From a checkpoint of a small transformer trained on Wikipedia.
Size: 8 layers, width 256, MLP 256 GeGLU, vocabulary 5257, 4.53M parameters.
Architecture: RMSNorm before and after each block, rotary positions, no biases in attention or MLP, tied embeddings, attention and MLP in parallel, capped logits.
Training: 194M tokens, 5918 steps.
MLP neurons of a small language model. Each row is named by its layer, matrix (gate and up: input weights) and neuron, and shows model dimensions 16-207. Each number is 500 + 40 x the weight over its row's rms, rounded and kept within 0 to 999. Numbers have three digits each. A neuron's up and down rows have the sign that makes its largest values positive.
Before each neuron's rows, "fires after" lists the tokens most often just before its 100 highest values on Wikipedia text that the model never trained on.

fires after: " L", ".", "-", " R", " /", " |"
L5.gate118:455479465527478541492443555509513556519496422469514583516477462496444457521483458484595478500479535557491543473502597550533448534479482632559520479522566540469507480486472502509541421502491472472444531546564438505555524560446545526541521486486495476510508437511540494555466511468509542503559603469480530523466501473475497462565528441486522483467590464439548489428498497434505456502510510510587461569503558514579519493549459521493543454473508461500493532441507520466498496459371445478519479554441500412510507463546478565482519472459479419456510466524493489526478486490512524502
L5.up118:472469511458506588480497519469491469476454566482425501551510569447537469542528509520471489522488493439485514496481539494520549489486480528512510460544517469481479540475485501457580472460491465427510485549501464449422531548544596445498456540446503452529562505467627525497483493439472483444513444498484489461518512519474524544550540450525596468509539529489514504457515511473473466567418480529527510473472486478504516502536417516539548472518521441527487599392577438492505553524376521544490422468485586530530510452514470508485472476524522475489486459505457447458533516549491441509

fires after: " "
L5.gate105:561480501448467501482498461451575459534456550488477556540430522496512533519529437509520525491541518465490521553543530452539506425489431519497511563475538503469563484527482483512438471451490551444501530478528523483541536546511512425508389479435461394483536497510479488501514425532516501473561441450508489511477481418540455457546501503432446464503537495484554522441430553491485536472486454592493499525501416502455449432522500539585477497539519494405465599472493509504518451493533563479488484435451507496441510518490493460491479519483511520445552557518472575495499507511524489488
L5.up105:522510506535462511487530459416522488479443568485489419489507480584470527501505523465539488424589499457484508561477516452497501535518482444510495499499576470479553485546489540497391534425450527473447504431501509451516563529540485427501486469466509495494579547516534511461471477455471512476542509456538438494493428454498501504517499475534477516428564525469478494448426532541504546486466518578513429480542519528566411479469502557529509482534510452505515549484454444509483492441543551487491517491452511488491558451472551510464436403530449468508482476519510575547537518545478473583

fires after: " ", "-", " P", " U", ".", "P"
L5.gate143:444485554558455394518513474424493534524465517489458521524457486539539468401481482586441508485511504465478419525487514540524531547549508513557456474523486527471461510566517599552496538440498489503424550583543444486487563535490522469457498541550446471504505511498530531575500507538564499450519544495561483495462549522474478489508543451510491495515472506587462471516542520495476431480487527569486482545510564468534475483424496567530526541517496502463534528536444567473484456497456488498513482570483533524581421566511560524448528412480498474450467442526513510569506540542506444514
L5.up143:532524513498493559502515479498495426523470457490446559506489458527505463505504479563442453514449594533569494545457429548475510497573415545498480509516508491499566427465544514456515480471444473493505514410558489501495596492508532523430473485553458487432518546492493586497515453485471540494531500516502547422458521587462454517429566491471476492496440529606546481484522473484517519485475469518502530497524518489548443471495525506441498449485443513528608461538508510479587497515505465504521494558556522540461435407474461487524482500534542551426468514488517512538463521581446451501

fires after: ":", " in", " of", " (", ",", "ا"
L5.gate136:469461538542572473549508478505517517515543520499530506519459527465560551528563511484570500472500549537462509492512522518521459507530600502503522459495460553454482458542522417468466502497639540509528551432493440512503494351484464471449545542510483616498543550514535535534461518447470494547494509493472503436556494496488552538471535514431496535552468479534477473545494544526480511569458563479539466485495531557458505533413542528525474474457448468536582445513521542455514506507543542632515486548487455530465524494487471495483475522469560498467445535422486502475532559549519622518
L5.up136:475562478510480453503454520464476505474476511458500574522462519462584502454499452508510513490511524500520395441522534417447433524566516519471493496499501491475526559421503504528407509511500493455495433464580484517482414564487523553566498499514527531528506406493489513521455526530438495603526510573529545525495481531518511530510539467562445522502538441477543473497485555452582475469414452468500446446482462545494464480457533467561506463504492435521464481490536547529490476492483478500504516571479528476494502522562486524492527526498493519433462507446533493504472521468502481534

fires after: " ", " (", " the"
L5.gate184:528463521495476473523638517383532470549460474472574446505455479491489475549494476542422501494506474472524468460469515510477535504609475503526608460495519532511472477474520487450496547466479527413534490509495443526532430463487461501524536479481482474457497477561434472469491488511513529452479581543497463540509481507487461466477483486503407475549550473458506404561489478474511519459550496478460473461530486484464519574515546442453511529490502516543497433461545538510495500490476508454517507494508506452437369507486401486433539520538573518459450515565514476454579492518479484528
L5.up184:517466440497464461445485541398453488534480532478469536504539515495465455459565503455599521478495553480529567534475502486547491464481472514513524508533463525507439446505527573460496580415500481374537417518485476513544402543487509476538496463605501595554501501457477550454484436554505457476496483488425503481460450480507519488490537557498475511451540521444520481433524532534481482527482542463495517542475482512504513551541524480400574541543513483553578504504517595496492465560492474498516483517535426507507482576555490451478472505499507446424516566520579480500511501462441532505

fires after: " |", " /", "|", "″N"
L5.gate7:530540501556549485501555561426513517435527468515471514560474470541586527491529626568473484493483513616469487503475547511402424501523545577464487442505542514512477510507459484477447481485488474528504498436501525419534530485463510400476442492528425554491434553445509513464450482515528527430490422486497484508495463556542519517497464442551591521504516497485532446578487495454511538565534464536492502491466466527534514539495474549543468498511443489564519464549509509545492454515444547489471480489460469466561441471499499487447531501463453442450474452469520471484496460507479453588
L5.up7:502483445461477513566493527518461466561471593525454490486405536515566587442500467473504506445414489502553580532494508509508445513459547528509482404490561566453548487520501443504513504508572510479501489490499583478532538462491492496470522520541504469519506492562516530464429480529492476473502494491491514444521441439564490469478514514499502477491486505462492522434484475580469531508501557435466520476434396458532499537490490581474507542522506482529518538549492447543495538514524518537500587539541501475474489424513539541493469564550428494492469471480474455494548433512500562578

fires after: " of", " to", " in", " with"
L5.gate132:583453565511527499567548492476535531564482565472535464464450487565506563530461483541526502477541461521546474560561527581535506521498548506478505482403515584514542587541454410489462460462464481483509427506491461449445496472524563470479537522506542460458505466558558498506524489546474503507520475524498465460591572458443497520502531556440538596584528513486480482492528505484510532454488509481510510513481518456488546405561477499557538470578454532512529452471482490500506517440532508518518521489475445489528458455493518504485547460440555532465481490432510435487460479509493499481
L5.up132:486500477502531514468488483485520494577496519462494500524470463463528499482493499483478508488594507503586463549430503567536472522477526524509530412485523507493619523504525514549500491493496485517537412524448503497451443555456573412526443537481482498587514489467587549493473532522506507555505515526555469480530496500515469449440476505475496493584566452518457552522588488403482572475550499466563525498549527492462453479510482458537510511502455441469533445569414545416389499514513520490533464494544556500559498518460475448481503537484518616526478466412471585449478501497456510520

fires after: ",", " ."
L5.gate19:472512480473474527582525539477527474580480508461468485538525572472528433596476461466446507507482503486481485472498479491580523507481512500549493499456542542543530529588460555542517560567531513463512474511506472470485482472516493464453457513506525466492539459456441621513510523518534555554564581585500490494519484518485555566460454496521506499583604546612473499423499527477458438468533535535550415479395505442532536534493530525522514539480557468518541470494487551517439519499498500503482502517465587432528488483497483537513588507515448538559497518586522488495514572560500456497
L5.up19:517517502456458478506471547516528533528535508487513616512500578476508496494479502472466542412435494524452547543484449471430554538485480512531552517502593460526495516516533458565536407538485470517482495529435518454550491466573452555517475510537471483532509499557561499486546464484516472491540452468498533515531474514474521525527457525483472479591484454507486495515546589494587527461444595549518420550481562469451501544479578489547492477456553463477446519434469511533428507510550544477500505462500445440477514463436461482591531462458485536513437550522462477519498466513530560512

fires after: " ", " (", " $"
L5.gate231:476486514529452448527545580510438520465553475463545502458512424567549401460446558532395435543485498514507531441505508545472532532503541469512474534504453516584451495430472545489516528547541530470531459496516535511531511441522575509530511538469520462543543527479444544461453500465526504498536501625489515476462478490464589569476551491508483526491477489568505454519477520494472381524514529534510516484521466472481565492480433501525470469513454568483542566535462586523559506561429513498513483453451488521555537455494459504463515459518475532584525544550490469538546538473513503515
L5.up231:537452492496541418506491535505357488433481554533451540469520531497474542479510416501531494512430425554496479468478511452518407517530489552471508513496521478433511473548522520486513522437573544459540492515503505514455494526442433437447515477454514547479532459487503473449530466486448537514441517524458485503542557454536464484562451522460566502490514549566499461495527496530518545540521485509499513474578451480449490581470523455512528512437469495527534462533508545515531478539543534467535508440454543439521333413541454552437535495498507502428532493525541518545494511497477566519

fires after: " ", " was", " is"
L5.gate140:422569459521564452510462542447541460573403498549531546571524464451457535488515446437486467469535468502433421510521442568439455447584448431460581480491518466490539520515448414533493547472466501549525493614528495545483518548486528615520455459476533505523490512537571501491508449408465511466551556482566504520492536437496523550543504486498511536585548546581503500533506511481547529477474553507493478516475442538556488503454558410490542490469526520570475478441477481518486500494481489468524532471445490485451518488559458559458563492550496487487508508484539514471500531522455519517
L5.up140:416517465512543524503534506533507491509463522539521484475484477431476487529493578416479532456452471509458591484502491514451496441510424417549498428504528513519509498569384489537522521489477515532533533535464522508479527483463433457419485443448519504497550564471491490510530495580454505536591559526494445463459467453492448591567618543441490583508505495496530458469496495494495531477571492511525499477571445513461509513563501433537540482504468502464479504504580473488500555523531477502536531491391525512537506497533482554469475522440460507446523519435480509521530563495479474471

fires after: " ", " Comm", " a"
L5.gate212:472507499486532430571522471471422485476481548400502530485518480457482560548474445484553471483462533541589413514477439469552560499492578534534449460482476455553437516460445465545561509500505487421523505488548433488500579495535480530551498524520513452494493522461552507535511519462476475523488514514484493503518538470407505477469510544514510465542414501409459505504561475491507481490562490479519473617471507488534490467489519485419470514513504495557476463518524559548551537493491440443484508527498546484504509507463505484473445427489457489506514501548574470478518581561404481495
L5.up212:508519501500538461493437486556469495440435477516501553502578498441557492568502562403484559410501486481555513532532506496497456469488465547463530524498565449457516519472569481516474472458370532514532544566498469537519490500498488533535524519510499579466505435495490455583483489462513516546569521501509511455569462526446477561489549452558455523519523543537527503490464532385483477536450493433557491518454499461436473536473474501520443392538465428501582563576449500503480511452529493461482495486534531459531569473456544499509507534495505538422551476567488508502496481511492453543

fires after: ".", ":", "-", "/"
L5.gate81:479477442465482575558514450486529449470519553507482538500504474496556491467493480559567541449553533472535487487436452496465476509497516531514519498460459471499448418461550460446568541551464468498496429527543432445515433492494577440476482511445515510532431520459473551520473527515553516459481430448443436519490482497488553445519474492509560487488559497478477498547516500512520442504506517536537478526455534479592522584468506492518528533401619423554557456430512461461514448487545480451505528472557502531554459499554474538547480487501517512461501472542448573467572547468492478477
L5.up81:480481486533458557457466552471517424506487527492480533467463458454505535587502432617503502517571448539423453507502480483506531541463555536456457511490412508435527496478441518529583428553530464537507441494462443535504481488526507486469547511473500485438441488463520483609473593444529490392520441500498564540506555504492515489470513496482521444441473553504476459506463561432550526422494491459459491527556463493515482507487526518562517513488522475554448506517460444541570486515494493410463507502545520477486529549494506516472467514501543461510527452512506475573497514517509540486

fires after: "-", "|", " |\n", " (", " |", "ا"
L5.gate169:534451507432559494522463529491540474490392556472453422487468476499525501448427489622536516497448507477532509508542479477538485511473455512496503491525541462438476463524482488453489469440443422532453474462464492443514541515510508471446489499509465540587426516466560498526510446488553533524539421460473556504555488524516507437493526487530522486446498486582507520549463505515507451406541418422524520519552513527524482467494457512535507434518522449544443480483538489480505521584535469503509524477502567560437487493535471536497536470536401526547508524478549431472528535487509507523
L5.up169:535549407481449557451530524515433520484540505509513537599504489474444552512525463550500475488481503560473476480493551492473519556504512555560538555526520422388548475527503540450584446589521454476437395509462505524507584497529552519457472460549476422468459480499539405511482512468493471494476473574504487493513513431529528371503569494436514461507486483452578496535489497527486524576523493568473480479542444552545521523504485548538529570526488476461559454530539524504526511500505536553478526501440414474543493481450533518504455499433504509481519509499508536477464509519463506487